Weights of a small transformer language model.
Size: 16 layers, width 192, vocabulary 2048, 8.27M parameters.
Architecture: RMSNorm before each block, no biases in attention or MLP.
Training: 492M tokens, 3756 steps.
MLP neurons of a small language model. Each row is named by its layer, matrix (gate and up: input weights) and neuron, and shows model dimensions 48-143. Each number is 500 + 25 x the weight over its row's rms, rounded and kept within 0 to 999. Numbers have three digits each. A neuron's up and down rows have the sign that makes its largest values positive.
A block is one neuron, or neurons of one layer that tend to fire together. Before each block is what it responds to, as a language model described it from the Wikipedia text at the highest values.

Description: Mainly the ---|---|---|---| divider under header rows of wiki tables (election results, sports stats); more weakly, are/were/became after a subject, mid-word pieces, and closing == of headings.
L5.gate82:499490490524490451502505486539499533498508512507462493479498505499550498539472527539477528495521537511473474504484538525473450562517561505493537474464476485475498511511473494460502461497508448482517477481540450541528530520500437493518457492468516461496501543514503491475512481520461488512
L5.up82:470503481501463480491505472524480490480486569477528516465530492509506473535485490480503532482510510523495517509507510549492527510523485454476489525503505529482451562524494505473498518505510499467492484452481479534491495463451510499464466491533529502510454540467501501558530520474491489473
L5.gate108:515504469471498474482486478521466460465466541485533475473500485482525478526541454444485469509524459429481480509517513487539496508461462474525498503496513465477516518545492513502508507509481485486513539499479487541511504498510509494471491496514531513507495529459473485530475493479479487522
L5.up108:524472494472500491511495504484523498493480515524474490490506461472499491474492490512521493504422516512473498458511506527476487504516529472523541491513528541514491522488446502529506499460500528502488460526507516533529486522510483547521507510449556519550500504502492478523504490469460485482
L5.gate270:469532481490533432499472460498512524489501542516473490489499486522458518558506526494478481486505520529506493539495499459472506501512518478537522536535476519514486502489414489491548447499486485470468511468501476528528475570474526519508512505482490510487509466525471497481541503487480492510
L5.up270:529544481518495491459464502519491496526511529525519498477463504519491491495533490508515544478499508459492468487463503486511525529489433480464527503518467485497466543468518510570488523464515509474476502495522497514513501498492528515489490494552559521485498525514533514484477568497507474540
L5.gate339:503505514491501507490514478527531527493476539482516501483457452506510467467502490517571531500481497449483504502510516507478507484541502492491513530508513457520472499442513477469479479490463496470484508493497481519472523538478492492504487532522551506468504457477525519500502531496519511470
L5.up339:544508469528497498521496484456545493496465520472485526512489533510477499501491493525478509525497526533500517495521499449510528496458495492504543460472476513500472497485506536504453477468499432471499533511490526561484510489461524485450476504493521500490463509463479506508515492518497538502
L5.gate457:485509492471489535521525501504499514479530467507508482538534468484506529496497509538524492447464527494544496478494482553515467509503507481480492503510495484522483464537451515479534518538494540443484542486512525491529526532534499489495513530464487542501491534474488477541533549497508480507
L5.up457:541485483518527520472501470549527507486508525465483524469481508500474456479502447494511472501466529499515469502492498458487468478453504496553459530469516528487466506469444531496515472509490523495507492472484472524486441490492495494499490453471496493459506489486472512501550482481503522464
L5.gate487:441516485486550450500487499517570515480507473495498522494503459467502496489522481498503531493471508465472497508500525481522499469466502492473481543496506498480529499463514543475521504486521492494496518537553485507471500537489529508500480484506508487506475498511469480515505512538578502481
L5.up487:519486498519544470510505500516511471528494502500526496492500489500469479473506513504525497520458507501487512426516458479526505471429515529516514489509426559492499479481494479485529482496546505520475499509499501484498484540503486494518484504480487519538490539510496498523515495502466508512
L5.gate541:502496485518519504513535512461500522531524544532501454490493470466461528470502459541477523499485522474508503542488495558482508506475520531548534492523507510514503527503486499508493496493486500520510461476509476506535454488470495482487508572499476514501508486485482458483483538482496444520
L5.up541:478458491515492445504540523475509494561511505513468495462511499503486497476541463526502470515500494466472492477459491522509474484524529558507528496525534481480540498491508495527542503506526516498463491507519484508515509495535519527498480498506485500460515563497500522459508462499473509485
L5.gate551:513512503482553471480484474530471493471528467492508530477492490438489491530504476491469518530517514452484510504525549499509476490531501526529466502506517484465439514478478484508510500522498494481516462506544509521498505474489481544501507491536534523463485510510506463529491490511460489471
L5.up551:479503522451520463474492487512540519477487537471480498484503463496534496520503497477504561534488508518529494452471469521518528519519431489527497501483474514504508506449463501523491505494493479479505500484521526574527465510461565538471503507516510502526485529460527464502491505489486468437

Description: Final digit groups of numbers in sports tables, scores and birth/death years (19'97', 59–'75', '100' m), plus word-ending pieces like -ary.
L5.gate92:499480512509427471475507488490490492457489508534494533473528463499490487484486463499485533531503504460493504457473539471551571496523517457478516522510501535527532551448527490501508521475521490525515527515522507502516511528505489530513489514511494503498488499495487529488452475456494500500
L5.up92:513497469478470476492504495504474488520460497516485546520527474495489500472536492484473531528497483496502496476505481481556491486514514469517465530550472525479498479491527464559474521487563513544550472527484488479523469497516524521502516530485547512504499561522527511483468465509511512489
L5.gate107:456514448510516453495498474518509504471495504464495474434526495522499508494503497490516489513463469484516524530506471527509459508472511511542523523523506512487434498543531484492503523475516462513499499513479485495530505523450509491464504482506485491501511499499539520478447512472504527525
L5.up107:515441525503531533479493497478497534501449467484500514461463450492486460480526492491501516482527489483451523501504502462520548514532509502523487481496524525491494487532488505485471536475536500505448487486506501478530485516539489496476555509456528512497536508490487470506501521513510492513
L5.gate137:504478524507512431480501472497505515511488508506510472491518496490502500540530528466513530479475497480485507534521491459500526498490483495524493517480504527532497507534491511528517481499489481473523483496491519472473494534534488518515495524486510525461520504477461451527534481445471495472
L5.up137:484490478508488530496496522516545512468527489481504479507483518522483469504541514525482524478523478474493495525525524470475485543436466502456450512502542501463521520515485530513498471493466488508527530495489510538505495498541512486395469490517497533538542488469446484495495512481496479468
L5.gate177:485486524457547476471502512505473505475476525469481454474485483473493496460454508495515505465493531514506498529497516510492530495525497537541455472481488508536512438482485477456527518504486498505490479519530499529506512545468485535512496498542487512434499531509503492519485526448462491468
L5.up177:500472508487535501486488521462438481521481540483505488480505498498486541484502529501492487469488524523511520484490518501494486517528483528496475449449490471540511466514483507489543498479508472493516527532526481503483505504492505483438511443533498508444464502549497450506475496492514523510
L5.gate234:504525502502496515502492509449502471468524517474503501505492520447447499479486507468503516490484471464531501511529538496523484514528512465540491479491466505468503500493503511484508489521475487494446509551435546579483497472464485498466435466500491504486496487480519508519475488462506461485
L5.up234:500539485537495507502507511476517538570485517492531514483480493493516535509519510512537477520499500478482514495503502502545465500489475545470496491536463468515467516511496484490549485482505488525482482526514480517457543459496484465531525520521512504522542512467484523573476494495491525460
L5.gate306:497519478491529466509532516533461516455473507508497481525500457500540533490471492419541477518487496491512489522512482494514506518472496504550495512522524532529531498510531520475498492514512489542529524531477454508484461489511509518526470511524518509510505492484460509479478554448475467488
L5.up306:509464444517479492514444502550456510452474511512504535459545513527540524487509490482519427517550526537513503504519485506532508509476500451527495498489493502515524486494512525479535497495486485561529508504493525540470514474511505491492468486510512502512537500469464476509497512482481487514
L5.gate341:455484515485481503483520520509489476479513505504463521495467502478545519490524533480451487479491521464520485517482533484476486478437475501529481502520524554496484494538529537540526537540482530522495472525519503525521494489490512501528481480469520493488527485511478505520466517531495480498
L5.up341:498480486492495533533529453501468512465513471491486551473527519519541560503551526481475493470495507511505478500453470444482497529458496482489486505521512530512494461541523512483506540525493506494503470513551510523536496472444470466495490475489459472449524462538487498496500500517469499514
L5.gate399:496461498499519466491512495438494507509493522549550481498473485524522475501498524448479518512513489473464535498511475486517480545469503480500480508550490504486497485497540479457515532503547512514480517519491476455477507483514502498529484520500544516505483525494430482462528486505543465517
L5.up399:492489545468520469471496522497489514500521485461534481505462508494468521458485550489516489506480499484491555510496535459519500528542456506525454506504451507534526485522511510478466469509541483472494520525508512481453560463501479537511496486548493524441535534475525476512487470511531462462

Description: Tokens that are forced by what came before: word pieces inside split words (The-re, Len-g-th, O-b-ject, Reha-b-ilitation), "to" right after "due", and wiki-table "---|---" separator rows.
L9.gate516:531498519504505544498538479482538498533490495537468466509496529477490506558512446493479488502534519505529496500498534528505517508458496475529553523476517530478509516538503520527553470510498486489514485502499532474454524485447474524489520526486507531543525481509502476488479529509498465466
L9.up516:480516520491505513524508507485499509492515509514518524486471508487492534509457518479485517500526491470503543467476508542515482501481462511532481519506485463471506515525537501548561483487472456486490500496530536492520486537514466461490483554509554484503507475504464465531555519484458480514

Description: Fires on the line break and == markers that open a Wikipedia section heading, and on mid-word pieces like re·a·ction, fe·ma·le, en·co·urage.
L8.gate9:527464506434525493449473485505522510422450521523519446468498510484518516476537529531496538487520516449501486508519496515439512493432526497446513525472513515506505487473510509488488544512531549477483486474554503489496476511500499534494505512468498503457481503478501532475478565500497478506
L8.up9:550525535483539576465497517497550465475451527489465516494447498480493451495459453475465551450496511503490469502506489496474503446510497448491544520498492509497499507477471506504498511515524498532508520492517465442502486502514504514482533505507508533503509483509509499525509504478466503484
L8.gate97:523494507465484545500499507488490490502512517535480498493426535485544484499492485530564479505472533486490510489496523496491486488479514456519503524461492492480507484514516527483556495503464532507472520517477523532499527478519496540468473537486497489529465492522480496507467529495441516469
L8.up97:517557511498452551478527511504483522482470516509477486509485541473503477494505492501490508485460458494491466478474459536493516515464516465514467514529456459519536521453518511518565537520456505464480523461496526540532521507525533508490490515481521495502500441543503501468519497519470541493
L8.gate140:464522517559517521522500550485504497532492521510476480475475499459466499460494505523490514514528478496541515502472514512499483478496484501540477510510503519474510506543497511493488464479476499463531502472488463524490518515560526480496500536445469500529490473538472515478490493495541459488
L8.up140:522531500503510486500475485465499492538477495477474471496509535414493473505448510499496515486538508528491553499497502491469500476557460493528510467537478551510489519505501537480506531501514497498492507544502496472510486524485531515484474479489534506504510468525501493439469538456521492545
L8.gate178:503496513470481550496482506497522482458477490526518522559497471501499447481484473518517543490511508498513510526474528510482525444507513486452516495522516541501548536520506498547488514493457501491467565537539491477515462518515512557503490527524517487488511481551490488509489491477426477516
L8.up178:435464518467479493472491460500529496503525521559500468518479529504448460515516507505447532505540510492474503443463487514509509511449534485523456524498527477484535547529503500485470512520506480484474527510558524451523517507494521509539531535511510510479520448499507518484533492501493495533
L8.gate199:481510464475530474536498489482509517504528466497486407492490485477486503497521499524517537492470521473517496475488496492469496474499514524511469540497548507434499453494491488485540514504492498439460494501478514467542500464523530490494468536528513470525503516513519511520523502487501492497
L8.up199:486508466520571498477493475534526470514493501501527450487492480520506551504494525520526491491500481499476490499509568504463490497436525501546485515525516501536489501492507496492502529521487524444523480494496497520485477509507517527545496472471472490457510507485543522470504512545467543469
L8.gate248:474538465494501517498443477513534481497531517537455480449506463510521514467516474545495525494495474481486494500508446473467494472457469497560534517507503517499489496472489516489510497532485450472501489516503505475511502484560519505547514531501485542482529503491504484502493489528540470475
L8.up248:494497504536521497512505484494497499502518516503466465421488486466456493501487493518533469519480499500493515473466508490480478487468482485531537483501472492469461476516491493506473498514542499473530536535476508458482521506515531478470522524480454496524519527469514510538481493535528487477
L8.gate415:462491482478508503541519494506489528514536500533497490479497514459493509457537500514516506502500502482542516473537466509481540505501498530500518485484520481495528499511469552531535509527478455490511511477518484474523516490511522526522471508568526490537500490486445492520508496471524507469
L8.up415:542533485484509544515527501495560505540542535496493498499505484513477519530494478506492475492461548528529477519497507456505484499472520462470483535463530454518559478491510474518453530498500540524548463512489516476523505532525485542466512508480485500542516542490527498526522489526494509491
L8.gate521:483508493498459439461543491500493503487487488533513479452498490459500479519483561492535499478510443504516499467516491482480531464495499541471526489477486543493504518499510519494512492478502476500453519528509502478499502500502476497502522522479544506504487520502497534490470491506451456500
L8.up521:502478504511541511480490492530526534511514461527498497461473485512497498501493509501500477484558486499492489497499527515497443498508489505489531532495523514513495542492437487463485492449477508504521493519491486471474540515508470508480478508525513495488526525472522508525535579485438506496

Description: Line breaks right after a sentence-final period or quote that ends a Wikipedia paragraph, before a heading or new paragraph; also mid-word pieces like un-an-imous, there-by, count-er-feit.
L9.gate197:512488501497467524486495539450500510522520474536525456545516510461501497558521502497521532497471467506518489504472514485473485494525476522502461514441489513460524507508484483433527488526490527497461492487489507534500499532503489516494502504490543473478503476459477502489427491485503511468
L9.up197:487472461468493514459505515525530545519492499504526488492464477473485560482526503485468517477493506496531530542462478521487437532483532506498531497481477486507519496500490494487524519547492503517484482524525474487442466502500498492458469575464531542469464497490541499527530502510471473525